config.yaml
n_kv_head: 1
d_mlp: 896
vocab_size: 8192
activation: "gelu"
positions: "rope"
attn_scale: 0.125
extras: ["capped logits"]
init_std_qkv: 0.0232
init_std_down: 0.0
lr_head: 0.00638
grad_clip: 2.0
schedule: "wsd"
decay_shape: "linear"
dataset: "wikipedia_en"
MLP neurons of a small language model. Each row is named by its layer, matrix (up: input weights) and neuron, and shows model dimensions 176-271. Each number is 500 + 50 x the weight over its row's rms, rounded and kept within 0 to 999. Numbers have three digits each.
Before each neuron's rows, "fires after" lists the tokens most often just before its 100 highest values on Wikipedia text that the model never trained on.

fires after: "\n", "0", "1", "|---|---|---|---", " School"
L3.up353:498546525394575460406501467471481511525497470550461476464540504469571510367469417445438457514503489534514586507413568467528522412518529486474498444482415544572571481461469601457503441474510540431543444447534371486422544435391555514511512419491460445424471481476518451478472516624534488582

fires after: " ", " ("
L4.up349:536531453409534537437506555392434498500580515474503511425499602472521515541554553462489490375475517442481672551530496491519448472540496536524562546538505511462459511413533458463468497382544506542441526504520580487526466560585447462582512521493452480522521557505474580476516501472581472587

fires after: " ", "\n", "1", "2", "3", " |"
L7.up609:546502463508519484497469504569539494501548531519423463457547479483485479519476488541482514436496473485453459448481501572662449548481614562496514454536422504469491449518529435445413588503633525513524499472581613479542433420488446503451497476519527470459513550439440479510392591530442492450

fires after: ".", "History", "-", "==", " History"
L3.up39:568469550487509465455505409618537390426531518552543553543519482517520506468421441543631453443486486400490483519461583404473499561515522467559537581542474551534589508486362358498517457512502538582526411498544430522485562435457480531558569488485529458578485507400429415484433619621519511575

fires after: " |", " Ta"
L9.up239:542559459486541428480431535523492497561432511449509517583584475463467500558468558412499496495627484496489378521465512519542592531524479479459524394459497483503539512492476564520448492520568488480460431548541466459557525489456449497419486470471508486505459634602527485461413416461515531480

fires after: " |", " ", "|", ";", "0", "8"
L3.up634:441540523454548466532459433530464544476578619420600558571566460426416570513502500516547530517414466558563557632497458531515482533491594510608519414560428516556445500491479463531521501512542497474513550468443465492516577509528562433487482500455509535421455464498499431570482523491513556485

fires after: " ", " the", "–", " in"
L6.up666:541495493482482453481506586477473515475452532540476459485511558530466420443637466493533482504457459410507520594556505413628501513483522540594565582576539533456525514430463505466423497441512501456500511442559483525586497434451529415569487491454480441501451503503527473493457356497496472522

fires after: "\n", " in", " from"
L9.up735:506512491476507481583504518545485415470534525489502471549567536390407513512469526510482588514516425567511502559530537485522441465536506504596505502463420475501488438444560517469383492474527568500510392526571509562450537534531512488526534535517558445436442534501537544636424394423602577513

fires after: " ", "1", " f", " McK"
L4.up741:467411535486486558471491478554473506474558543449571523517488541468594545541512381520489423506474559496566652443519523532518516496468548594457584434479439521489483556481480484546420555475578470480524545415627447460498499426537535485559487409443468366431471464497497482537540463534473505566

fires after: "0", "-", "2", "3", "1", " |"
L3.up96:617603539324498550562449511442440440491491491491518471424546540474531477510465546485490522457462498457517465517365478471537485504497532502504541457519502359478588450507542524412508498473534413580513515504545460545475478474512422472515461382524575474546456534469496438449535547508520475559

fires after: "1", "0", " |", "9", " the", " m"
L7.up105:505442460535533436441427589527484470495432533614451507496590494490571572548577506444528511505625486431437418560526460494562581521524465524476495489503551524353506429559394509446456526533465520443568569491531552501509501556475531551541426466466460452447427601539533475491466453495447495597

fires after: "–", "1", "9", "0", " (#", " "
L6.up24:523485472480520491417415533542521562492487510448424482499512494486468463438445526354472559437536561513490443469465501507535423482538457486522523570484511513483404543515502538445476564460479591459518529586496416505561506518466571509505536511538473490417474547377464522443451519593613505498

fires after: " |", "0"
L9.up0:538485469592576473503458514517534508500466489534476565497510505433498471498474438560586469459543534354519475460445532521497475491506467541512526654487516511484468415450506578633502481474524503449508482515493509560470509449493452500540488504507506527415495513507488479520447494504451504517

fires after: "0", "9", "1", " the"
L4.up624:434373505525554451488470527469547469464421461497499503494574559550492575491465381502557519446590451520458547537466513529532540510448496474550535501548461434476499493560490442431356484505454593451518436474530473592464473423507554492491449433516487543521474541454446430457522579481476444630

fires after: "9", "0", "8", "7", "B"
L6.up518:439509405525559451519433536467508457421534513577426505465506527508502497401453507475624548498535470561435544527521500460483452472489495499519506523557459474539423433534483479479523508485486419409467429490591451531515374543473586460553321525487543470471466482462536483470575488447551497490

fires after: "0", "9"
L3.up273:476543438477494530534418502443447503497446547531459474429452502507510541407424444523502513432532490507507459472403531575566462496454692479536500473529445396422442456519493472365366558563491543438495499420568462508490490451571517496539505445528504502481454546444527458455365517545554466560

fires after: " |", "|", " ", "end", " Total", " Ag"
L6.up429:426536533519470458437491554545480384530467458488494525526574437428447641524470447481509482464505481539501440484423484572571594429514528599488476595569496550507530428457490457627479493528431579466560578503484426494561575533487555544551547470499539473533460516499522456415328501476548451499

fires after: " |", ".", ",", " ", ";"
L7.up329:449512515541499555535405436582525533527530515521360498513626473411425562473432629525553371509493504474540518537513522523464442578523490514606502465501482498491524437565494505464530550544519521403575419482496519521500567477504395421521481506478517470440442450528522487554502479570546525556

fires after: " ", " the", " was"
L3.up62:499394488503535495558477487512556577580522506495498449539568492540474547602505423454493445549494467516526538627390431554583542462525524455481507557484567522406456555501441475484473457503531551566459521484441547592480558507502522448537500445477538477546428420392502533497384456557501491531

fires after: "0", "9", " E", "uch"
L4.up283:529429457507633545492514392515523479541486584521509570455471515579522507373463480487541462519567412498521399490458547505470514465434500497485472465485487472498449425456476415497460495530472488560503514560469591537607435444450423521562409449491509501475498428505463541448420554407486480547

fires after: " |", ",", " "
L6.up182:524519543550464473514449505454571516494456527474512513506574541443539473521474526457460520426479544462479482475463577572469493525497466445395552514502548503423495538443519540527420505389441479438473637527549409537531486481426481559460551492568501514464548526435574493577445506532513466513

fires after: "0", "\n", "1", "9", "4", "5"
L3.up222:471486491413690467557502523517509492494512617541477477475580484396560492435475442459482430495550457505500525488459538465589475487427482561492521457506491484448463466521508399460420434474504543436448547447540562451477494515444574419552439401467493393423421523486422489471519460451460454562

fires after: " |", " H", "|"
L6.up494:557421545547449503488508494520520509499528556593508492561489513472555469480569434498507537436474544444431416515501541531448409444577504494470520509478427490483539429506556506441411539474470533517531516629486511517620413505505474532494508540470487503448479524398477511512422470494516553539

fires after: " ", "1", "2", "3", "5", "4"
L6.up856:510538521537632522463500515444520569523514559481497495436423550510441495464495427485510453381480463499569568508475486585569551536505508528520481522544481459641535517511487471508501449434583497463567513495634626549484591421477540512421536425469446479445495541495400456470469511381580459525

fires after: "9", "1", " as", "0", " ", "–"
L7.up224:591534508520480526503483479497436388535507494540441439477530523501499466542438532491500539558492490523532479478481526525561477470459587561612527477557435501554435562505508438471447548550509570598562439471618564492463476513514462533491510479476454460435516569563549505448475499450540513495

fires after: " |", ".", "\n", "-", "|"
L7.up155:390388472602564477461509538515502513469479496481451460550472555443504481500453574477566468432468398572530542629399503516545477512502525521505538463491525526500538432446520592426425523453561568493467442546526523474554438530518431463620484496451558475483486563478605508488519499526658550534

fires after: "9", "-", " two", "1", " •"
L3.up709:586490504433558543485532433491471490447488545544521525593487566497537496496501423547551378482542523448492476505469538517565512578447517517538543525581546483346443528456475510495374558495425506458510459408545525335461534441472567516515486459493504420489480515465432447500518528502489421594

fires after: "9", "0", " ", "–", "8"
L4.up893:449472536428526473465509425457425576464646478402579545487495447508480528410580519380504528415440452419494488529465489546480488513497517538554504489484507486452514499448436413510470593511470539599526471530447492515512575453560452512469479554501478487471522500472471536582522608486546439683

fires after: "9", " K", " H"
L3.up31:552439429508491537546502465525528510442567525503509498608530545501484480522484488464503514541501516502504533625537591471512520497578457480497528563550458522483468469444517407525448409555472456526609453476517437599567391590475557390573504523493548485444478577497453532527501455500571549531

fires after: " as", " D", " d"
L4.up249:412465609492468526573382456561468486582480637599443460496487482484414474556510483554550510453480582477508433547501466423546513477566474508429512458495548527522416464413458430538499441500457492471565493571530479504490429492437419498459499477485544471481536541479564546440474502453555452569

fires after: " as", " S", " G", " J", " Os"
L4.up378:468514552443490497527514462509526461441589513599485447601519542536556520497524421548562495493607519497585538479559564501482484476549492501398524567548475617493440453482474436525449449483436602439458539565488474492463577488538458496427539496534484431496467557484504518492647586475572522589

fires after: "0", " the", "9", " was"
L6.up282:488480629407597486472348421525553564547490559560496483468528523502459493454466425530442419474522486427496458492512458532607494571552612564595498587585535486477436533483457449370420456445468537486577580470534629428489569482470473518581426528541475470473498452541477454493516438497508459506

fires after: " ", "1", " a", " |", "2"
L6.up397:353479541463564478441497556478480483462446607486474515464417584473507450512550545450493531505559474447508587658473465528528464487475455565428549546593475497420576521495534469564516519488503460462508422476510488554522453517448548451546449408538458461482437557504475489463506457470578513514

fires after: "9", "0", "\n", "-", " of"
L4.up820:481540502437485517518493461521504527593493505642425517453535494550522412498492434457481454484590473460555553487443511462595488484532509494626505516531511427597564487490490463417481482543390495458548509484575406450460475530538574467515447488558507494487540531405506471493527616554513512533

fires after: ".", " by", ",", " Succeeded", " Preceded", "\n"
L4.up227:405460451468584502518491509544487438552511559539478322545455555464449498439548565517482538528548505488492440506427554404514501548519536505557490503543454466440507482488538482487516509475523553484505498544569477569475502502478438504581456519539558500538478470460574410575532506411547486578

fires after: "0", "9", "2", "-", " ", "1"
L4.up86:481442558484560486366471489536603523522492449460462521558584567563444512452513465496372554535495428504515468534501503584455490612518466533548540601537504527557486441437390527466386507507437559470533521487506555494524465496422461547504545468535471508526449646491456421513453491506585537515

fires after: " "
L6.up673:502517512406535490460451486551455436535580576633563465549531472507539506396505553451397446434460523525509497550467588446539473565561619563483503568573545464474514526454534439497461382489575494497472611532558562432537443503394425435591472478521468449543457570497459444432477435457491524526

fires after: " the", " a", " The"
L4.up501:541399466497547465518554526461553587539465522494496493566519582481517505524584488558501544580545515457500452629513437441547569450456407463424502580628558514485448520454484543534453427481501533385536492567479497569523556538504408513550440539524512537437502489482455505476458519480457453558

fires after: " ", "|", " a"
L3.up869:337445555510608521503459468491481536627517464492524423437442530510588524482420445509531502441486529490491548474524472607543488544560572575550498477450462422453454437608479415558382429452508516508464532439492569517463422448517388539467472478491426431531448478475353532547587547386557516583

fires after: "0", "9", "á", " Ped"
L3.up642:478426453496553614524519486498468504547518503478471440554585597464543452479452461466533502550593438481491472551462500465538483585488548504474533481518519432524460482490524451433461475509527512478444530498509498546593417512474532444560439473491510488511456448461429570552378578395561530582

fires after: " in", " at", "v", "im", " In", "ann"
L3.up26:534445486454594387515493525448482414503586510514500538442532419506531490527580589528585544421510560466567529518554626398561571481527475514414539527521591461536497459550477477491491593493496511556526501518532461426504469483461510562511506519452461451541422634546531548412489456586554450520

fires after: "-", " (", "===", "==", " |", " in"
L9.up467:445485523476528530549569523370438504458505506556542446512500581534464500475531505564535500451507496492535574506510539461497489550556535586564539581487501521421514468389553618525489497444594491489523384470523453531469567492456568505542501499450452449489503533499470495551491465412493484576

fires after: "9", "0", " ", " where"
L7.up272:489539507460462447511499461586529529508469572453385428417550614421477473538510522458454559452410505484458452449511553537518589521410535433523423560510509480471417488506514505432363482485594521499515487498568502486507506472551488587438504391486460542519561561482520521477395505482647468544

fires after: "\n", ".", " (", " Z", "-"
L3.up241:445388572468521492398521463490499395454563500527506505580569525416472585516553475518558515540628433389499492553463506435495546484534527457442608564496497520432566421588484328510462513459535464412516395520545461524488497585481446479524521522483528459561471566521464499555466549608515519579

fires after: "0", ".", "-", " (", "9", "2"
L6.up320:403490546569519424430481431557573540540550545500397499560681461514479515450409534565487571524597435400526484483461427404571503500516482507487523577573514494570497452450401546507548446433585528427564499577571422532527630561481418488530514461505488499484524464437491433479491518489504516475

fires after: " in", " In", "0", "In", "th", " H"
L3.up251:472484537458476517473531419488528427441539454515491533509497534478422477510533416508520541506519473550561450409469552509501568502502563498453494513502518422367509463481440430398454565582413495543562552477571519524416509503436484493484555458487486430508437510497534478501485430564490447522